config = dict(
    hidden_act='geglu',
    rope_fraction=1.0,
    qk_norm=False,
    bias='none',
    tie_word_embeddings=False,
    init_std_qkv=0.0368,
    init_std_up=0.0368,
    init_std_down=0.0,
    learning_rate=0.00268,
    lr_head=0.00629,
    schedule='wsd',
    decay_shape='linear',
    batch_tokens=[16384, 32768, 65536],
    max_steps=8576,
)
MLP neurons of a small language model. Each row is named by its layer, matrix (gate and up: input weights) and neuron, and shows model dimensions 16-111. Each number is 128 + 32 x the weight over its row's rms, rounded and kept within 0 to 255. Numbers have three digits each. A neuron's up and down rows have the sign that makes its largest values positive.
After each neuron's rows, "fires after" lists the tokens most often just before its 100 highest values on Wikipedia text that the model never trained on; "fires in" lists the words (lower case) most often at its 100 highest values on Wikipedia text that the model never trained on.

L4.gate955:069132144103153090124195077129152105079173154110183095094113107108135130147174140171127156092141127122153092105155120091126103103125143080115128094146119105054108167135142128120133087126139128125120128112090118116195114143101111149122097093094135155127125166139140168126063085142134097195
L4.up955:098172083158151135168125189142082119114161158119113151134138163110132093172151158109137115118116184163155187078143065111170183112157124160160160164122143123129107142141163156083119101157106148111124109113164167161147166176114154169121145192118124138073046142112090143128177096150136128121
fires after: "."
fires in: "1", "2", "3", "4", "6", "0"

L3.gate405:091151134195173160116168113177137127199136076141142143116093082111081150139065128121131139167152137104132187122172106117140205130138132162118101118124143145140164068115094144129101138106082125133084145130184113085175170063135055091122146144162106163154145070127082143154159142113119095157
L3.up405:082117123176137140147173067117088107190093136151106093106147091174075138170098162125130098130125169200160186113122070121102096121117115141133128082130123043110056119102057020097116128167060103083111124114142097141114125109116107113113106058221140101122045081100082162125133143174103134145
fires after: ","
fires in: "but", "and"

L2.gate646:132157116161123081165102108150113111129148146121104054121116129091163163130133080176165130109152163179195136094134118104106172181097137110120087051170124105221130124124144101131150181149110077168090155121132159143043127131149146092188149138121088119145199104117123134103135068134131146133
L2.up646:151124132139159087101117066138142107147168114113121094137097072122142141163098067168113182110125116179181153113148117090084128162107148169145120082157152101172150109127114160144109158108087099115102133125099112130096134110122126105141161156116106090147182106114133112095085069142127133103
fires after: "'"
fires in: "s"

L11.gate694:079136090115102145115156191148166138139080157144179129119081087170134094139111109152119122132093122165106061131176130092092147130149091090091140128154135063124118111156119081168130142123127151091158110133147097117186243111112115148169161113161136191160084117133111151150166098106097107180
L11.up694:074136113123131105066163160192112106146072122127163091157208146096121175170095132111062108140123145148217088155131089087168121148127059116149118117185075066099159165104125128158181146114125140104118158165112131092147148214159110042116172109129156142204138112094116121087122115134126057153
fires after: ","
fires in: "which", "who", "that"

L5.gate340:072069129096073143169137151140182065167089119101190089174063109093094129155149102149126141176136132095144159133134149099070108123109101093145140142131051139121139161084154081127081126127137081107170160090095131142107062128095177109159109166144133120071176222079083114127120114048131095116
L5.up340:142064088130111122081121076180168126135109168090112134104105210109124110076140111123061118143139131147114113133103076126124078111137077159132164159221154137091146123190116148112142148120130119096148190092129159129092131147123223069122080131138108128068082170106061115107120152103108132140
fires after: ".", ","
fires in: "in"

L2.gate551:096144095138112108145123210187184102166184127136147105156172131099062091123146139065137076159080094117119100109153099163104153172101123090144104121152140169133170144152120091101117080205136071170140102115101150142116127152105117107114150129123086119057124102128135140165120081131154073122
L2.up551:070149081115134097161097139127131143090149167092151126102180132141071091122120067118125161167100129090140090102090100112123107133085144098146134096166135162085195215145112136133070124136136095135122098166128166207125097198077117093095159123090070157094112137102161187146139105132171073130
fires after: ",", "|", ".", " |", " •"
fires in: "000", "total", "women"

L3.gate201:162134157168131167167103129149140133078128154162074105175149119166123113090119128207129120182138148148065061162166145136137102175113123139188109135193138124093120145121150129148103095143097127098166132144114146103104131171198119118147139146121123147160150106153133126147089070165095149166
L3.up201:123119094116167130155115145143122105122133148134035118105119139158115140083133147106115086094079125149116133156110133165111142120156158123176123082103109163100132122170158078173039085145079149105147145158075175142155126143148099109125143164140239124056170162121105134147078132153149166053
fires after: ",", ".", " Pa"
fires in: "000", "are", "700", "paid"

L5.gate201:137115180163129148095132140112101109144120104114109120155135117170099107106117125093101126164121163125170120149120192092066124119089130096087128131131083134111077138151097115213116109104114150058113086150123129070090142130137126175129142178157107097083075133132101106121130087150125133149
L5.up201:088140109135121118153172136139122085109139157066167103104154145176159157137113116110161178192185149156152141119095135113083085119129107138181157131112100126117131132113097191110142061197198133127164138120080049087121101065164117121150113102101168137098137113136094121170116167121108073116
fires after: " as", "-", " As", " cas", " "
fires in: "a", "an", "0", "engineering"

L2.gate34:104146127138131096124129168036089144162138089078053142092183088199110146177150128143097134130137107123105093162116073147134143100095130152117102068162081100137104114140056111155138086143113108228057105083117109139101161073093121111176121137195129115138052118124104121127172190115118099107
L2.up34:172137152136151150115128161149102174112149156133120166096179103168099150172139145090122050148051133102134146158146149131150134110070133154096030116136100155120088131156104070127089125119149098151109144090140169114137117141121176113098078154131093176147076142110076094091139157143125120169
fires after: " is", " was", " are", " were", " referred", ","
fires in: "also", "often", "to", "overall", "sometimes", "typically"

L2.gate650:076146112102125150144159120120162161164101144169105140102208179131169185166075116151138086128134173078112154140141129105121092154125102150160151127179175116097168105042039137146101086128125096136137115145159102092101134146132112051140081126129117125160113106136125145127132130129061124122
L2.up650:123178134113117164123106163205174158090132147068176142110106123157170050081126141125105164102068134116117114157159155129152097170134082127140131146193088163113135149124173151190172150129109068097147105118171173126189141107135097142108167130141122146109139145153153090083079086139089138128
fires after: ",", " the", " a"
fires in: "which", "same", "what", "few", "whom", "how"

L5.gate715:136136151164134149104138113112104132146155159193133141137147081151084128163118187120172106211175116136115151146169131116138124155140049126168205144108096147119136178121153112160151119159093140145104096132085100141125136126110180107157142101126156139172159055137188142133168097115117112120
L5.up715:143126182173122121171156151110173206112104122138109106085153086107148151193094138199138094155164113149112073136209179183126086161100106150115132148096090077145118107086104153094160107176091152100126144149171123148134159058104181101104120108151163171120109068111071101192136160150141111142
fires after: ",", "."
fires in: "with"

L8.gate680:156113087154105097085125129122103194194121113151152135140176096116083146169108170127059129134099163107128112103132068163108067106110180145149104163146156096168081113107126146152185091112125152116139126149137140126169158110093115128151151152042133139104131148121140137134140108144140131162
L8.up680:152141127136130115141134092132145093140099122142118134106114134168093101097155165099121104103137065193149159115128103202133103103107129120137137153059139051113110056157151107163108074094136137119122143127155091147132199008128152067115129137117119106088118074118053180069073126157092148110
fires after: ",", " and", " were", " is", " may"
fires in: "not", "especially", "even", "both", "than"

L4.gate409:139167129115148120119181160101143143133098152107216107119097107086182129135227098177092100070064176116184122100124154094140122164133114132127075113168111084116160113059140154082110165139155119120101179144024133096121090070122132162095095124131102136147131119124123141126139117131088102164
L4.up409:186165140124144105131150158173132210111155122144080039092149152142174156121136128150109062130141156093118033115131136123088108167085127123097112108150075100149176141105102082068123117139161072109129122136084103104071111122087087096162112083054109120140153136121106120134108158114108160134
fires after: "'", "’"
fires in: "s", "of", "its"

L2.gate698:109114131075139147166094122075119139189106120146091120115137127081160114122138125091121097115091151214102065213202118106141124082151122084106100127159153136110135140114091134100115119085138132007120138130161083103107174125194134113091104089204134157138133128148128149143113086144076140190
L2.up698:111159181122126170151107161119083132189096048154158151117122135120130074130109107082182108088082160137197107121140136136177144126157054098082056098141147135128172145117125070084130111100175123075132122150112093111113153130170170105113140137172137146197109104122147175138099106110086090131
fires after: ",", "\n\n", "="
fires in: "and", "japanese", "international"

L5.gate849:174116143086163142100080131157164154105121185065100092140150123109113114087147136101118072154156111150156092202099107130114082123067146135162167163145174131159126135087133161144137124073106126164166103166114077121089069148124046139138114197176096074114105094139089133167164195104117133114
L5.up849:172140103158140132091100137123170104096133145103135116138142151112102131119114107124127107159121131139200116212128123087102078141121124083173189148204137118147150131059087152075105084059117172138175176114134096079066064118122090066179180165134117032109128127147092155132157121154128138144
fires after: ".", "\n\n", " (", "-", " \"", "\n"
fires in: "a", "one", "an", "aegean"

L9.gate859:202089149138141127105171155139105107143097077157142100174150133167094078101118138105127145105079109144167095086180148147118135089153108136097124108139226117152141151119183085171149108131117064126134100153128118150117142131226177126132091081104141113153131183143136172116111147160165126125
L9.up859:106132098120107117096061106147121159125117130084091109107109165069187158118117100170135131142118121078190081211096163113094163150135087089165082115180113117078167128172158108119113163141117129122144104135117096092083094144167133070117099092068155137098143106057137091114135098155136155061
fires after: " as", ",", " of", " is", " a"
fires in: "a", "the", "as", "an", "former"

L9.gate795:115076089136087149127101229151175114163130170159149129103141150121127140152025186130127102099093096124159116116173164150110139144095142132188130152124092110169143128113076110149136170061134129119103125145179178125149163117144104143123124110111107171093141189161086151141091148111098117110
L9.up795:128102132191076119162176196133162109134108144141122134181163179143132127134154176164131110124187109079155110178104115108082130149097215141118133112165150166197139090147078109184114081107134063058111169197108108093136126158123140119090084085107069185112118137140156140113113089184128099129
fires after: ",", ")"
fires in: "and"

L2.gate262:171144133106146126119101192137123110117128124176164117115088187078064151059145087115114119108053123071121116113146147157075120092141133192143144154134149143102132185145146072117128084141133126159103061204125119125163106142127117099148097093082156148127126096115123159133167148133158130193
L2.up262:090183156094097180152083159130134202057116122160142159126162061136078111131107145104109209151106096101159121101099102164131109146092120161145106101103119155111172163156109114125129165158074134126083099082079125161123128159112078118151115159105109124123050074142216149132107066171185149135
fires after: ",", " a", " to", " the"
fires in: "000", "help", "few", "soon", "million"

L3.gate454:097115169126112118133165121114130129105139108099171105101107083072100130174149093224114102181089167161119121154216164115104093150144057128158121074195149136112150103128126149093090114101147105112100175124121109195142109159117128102114160131115125131166083149161123120082116092148097124120
L3.up454:163167209106107145101150106105156145169162109103180131136160141120095081135124124178134069173177112115119115126212122082153109139099069125139138107173184054112152105124146118102098163124147099134136172133157074139130147139160142097101158123078096150113030187080104153104116139150146112087
fires after: ".", "\n\n", "\n", "=", "-", " \""
fires in: "at", "as", "according", "in", "to", "tom"

L5.gate785:125074176156145127106153161163185110129132130137156121210150106106055085111083079114113125087132156117141100155131121181119112087097116076145145152126142090144153152117096151127180074092096156139139145081134095095126069127128172134167077127179180087145088187129145176144093149081188114142
L5.up785:106178159125149151149161187156135186140153110160116167119122176142051109120151171169092126106113047140156127097134132151084118106120116157146148163136098160131141116095097122171147134192103138106082099158174067123215147159176114164136118172110099155112096124226155098092133097151059125123
fires after: " as", " ab", "Am", " As"
fires in: "a", "an", "categories"

L4.gate313:130117130121143180118125113134141146144097165140190135135143116110085132123077064151091132167145055144173080122137149183155069137141151132205125113185145124199109072122123114119144086103138146099101148114162152100097083118150128087151138146202028108139156119114111145174070148156135100137
L4.up313:116126168116165147140144173149119157092103142100077076095126114113171104083156134116086145058062172105098102164140048105086093147167137107073140097151168098118172142127111177115096125124162136118092127127112101226084136110083152138176113160083069097138141120155154086105093161159175196058
fires after: ".", "\n\n", "\n", "-", " \"", " ("
fires in: "a", "one", "an", "aegean", "this"

L2.gate2:112038159157164165122142135094081095088154158093169181140165117133145120113139095110126158086059148086139149115111154097161090176107142156087133124122121124139171120104094133128148090159115092125066186104111108159101084180165126086103176190111067137129080092193123116173087134177155096154
L2.up2:167074104134116133095090108109122171133139139096131134127145124097129073124109086122071091093113069101117137114112130121152104109102144077093192147158179101105089131124143146056114097142158100129065153123149093147076141155112167131130138140101110142089167114133107131141083116142087067142
fires after: ".", "\n\n", "\n", "-", " CO", " ("
fires in: "at", "during", "when", "president", "men", "concacaf"

L2.gate343:174150128158127107157161167158115146096194097108182125116130114130175176143143111085167103093125128099149165141159134087144160125158165104184081125133090097165171146165085105117110167184154090114135124166070166167122165108136176108107146135110095138161157160082109156113148068147098106133
L2.up343:206150131113170111121096148178153147118091149118127130075154112100173144163143105153069142125129135131107168083171144087117140137114144202088138131119082095145136159113104141088131151091125163169118148152113184124091082074125123137095191107132140156138165094118109091075172084152117136145
fires after: "'", "’"
fires in: "s"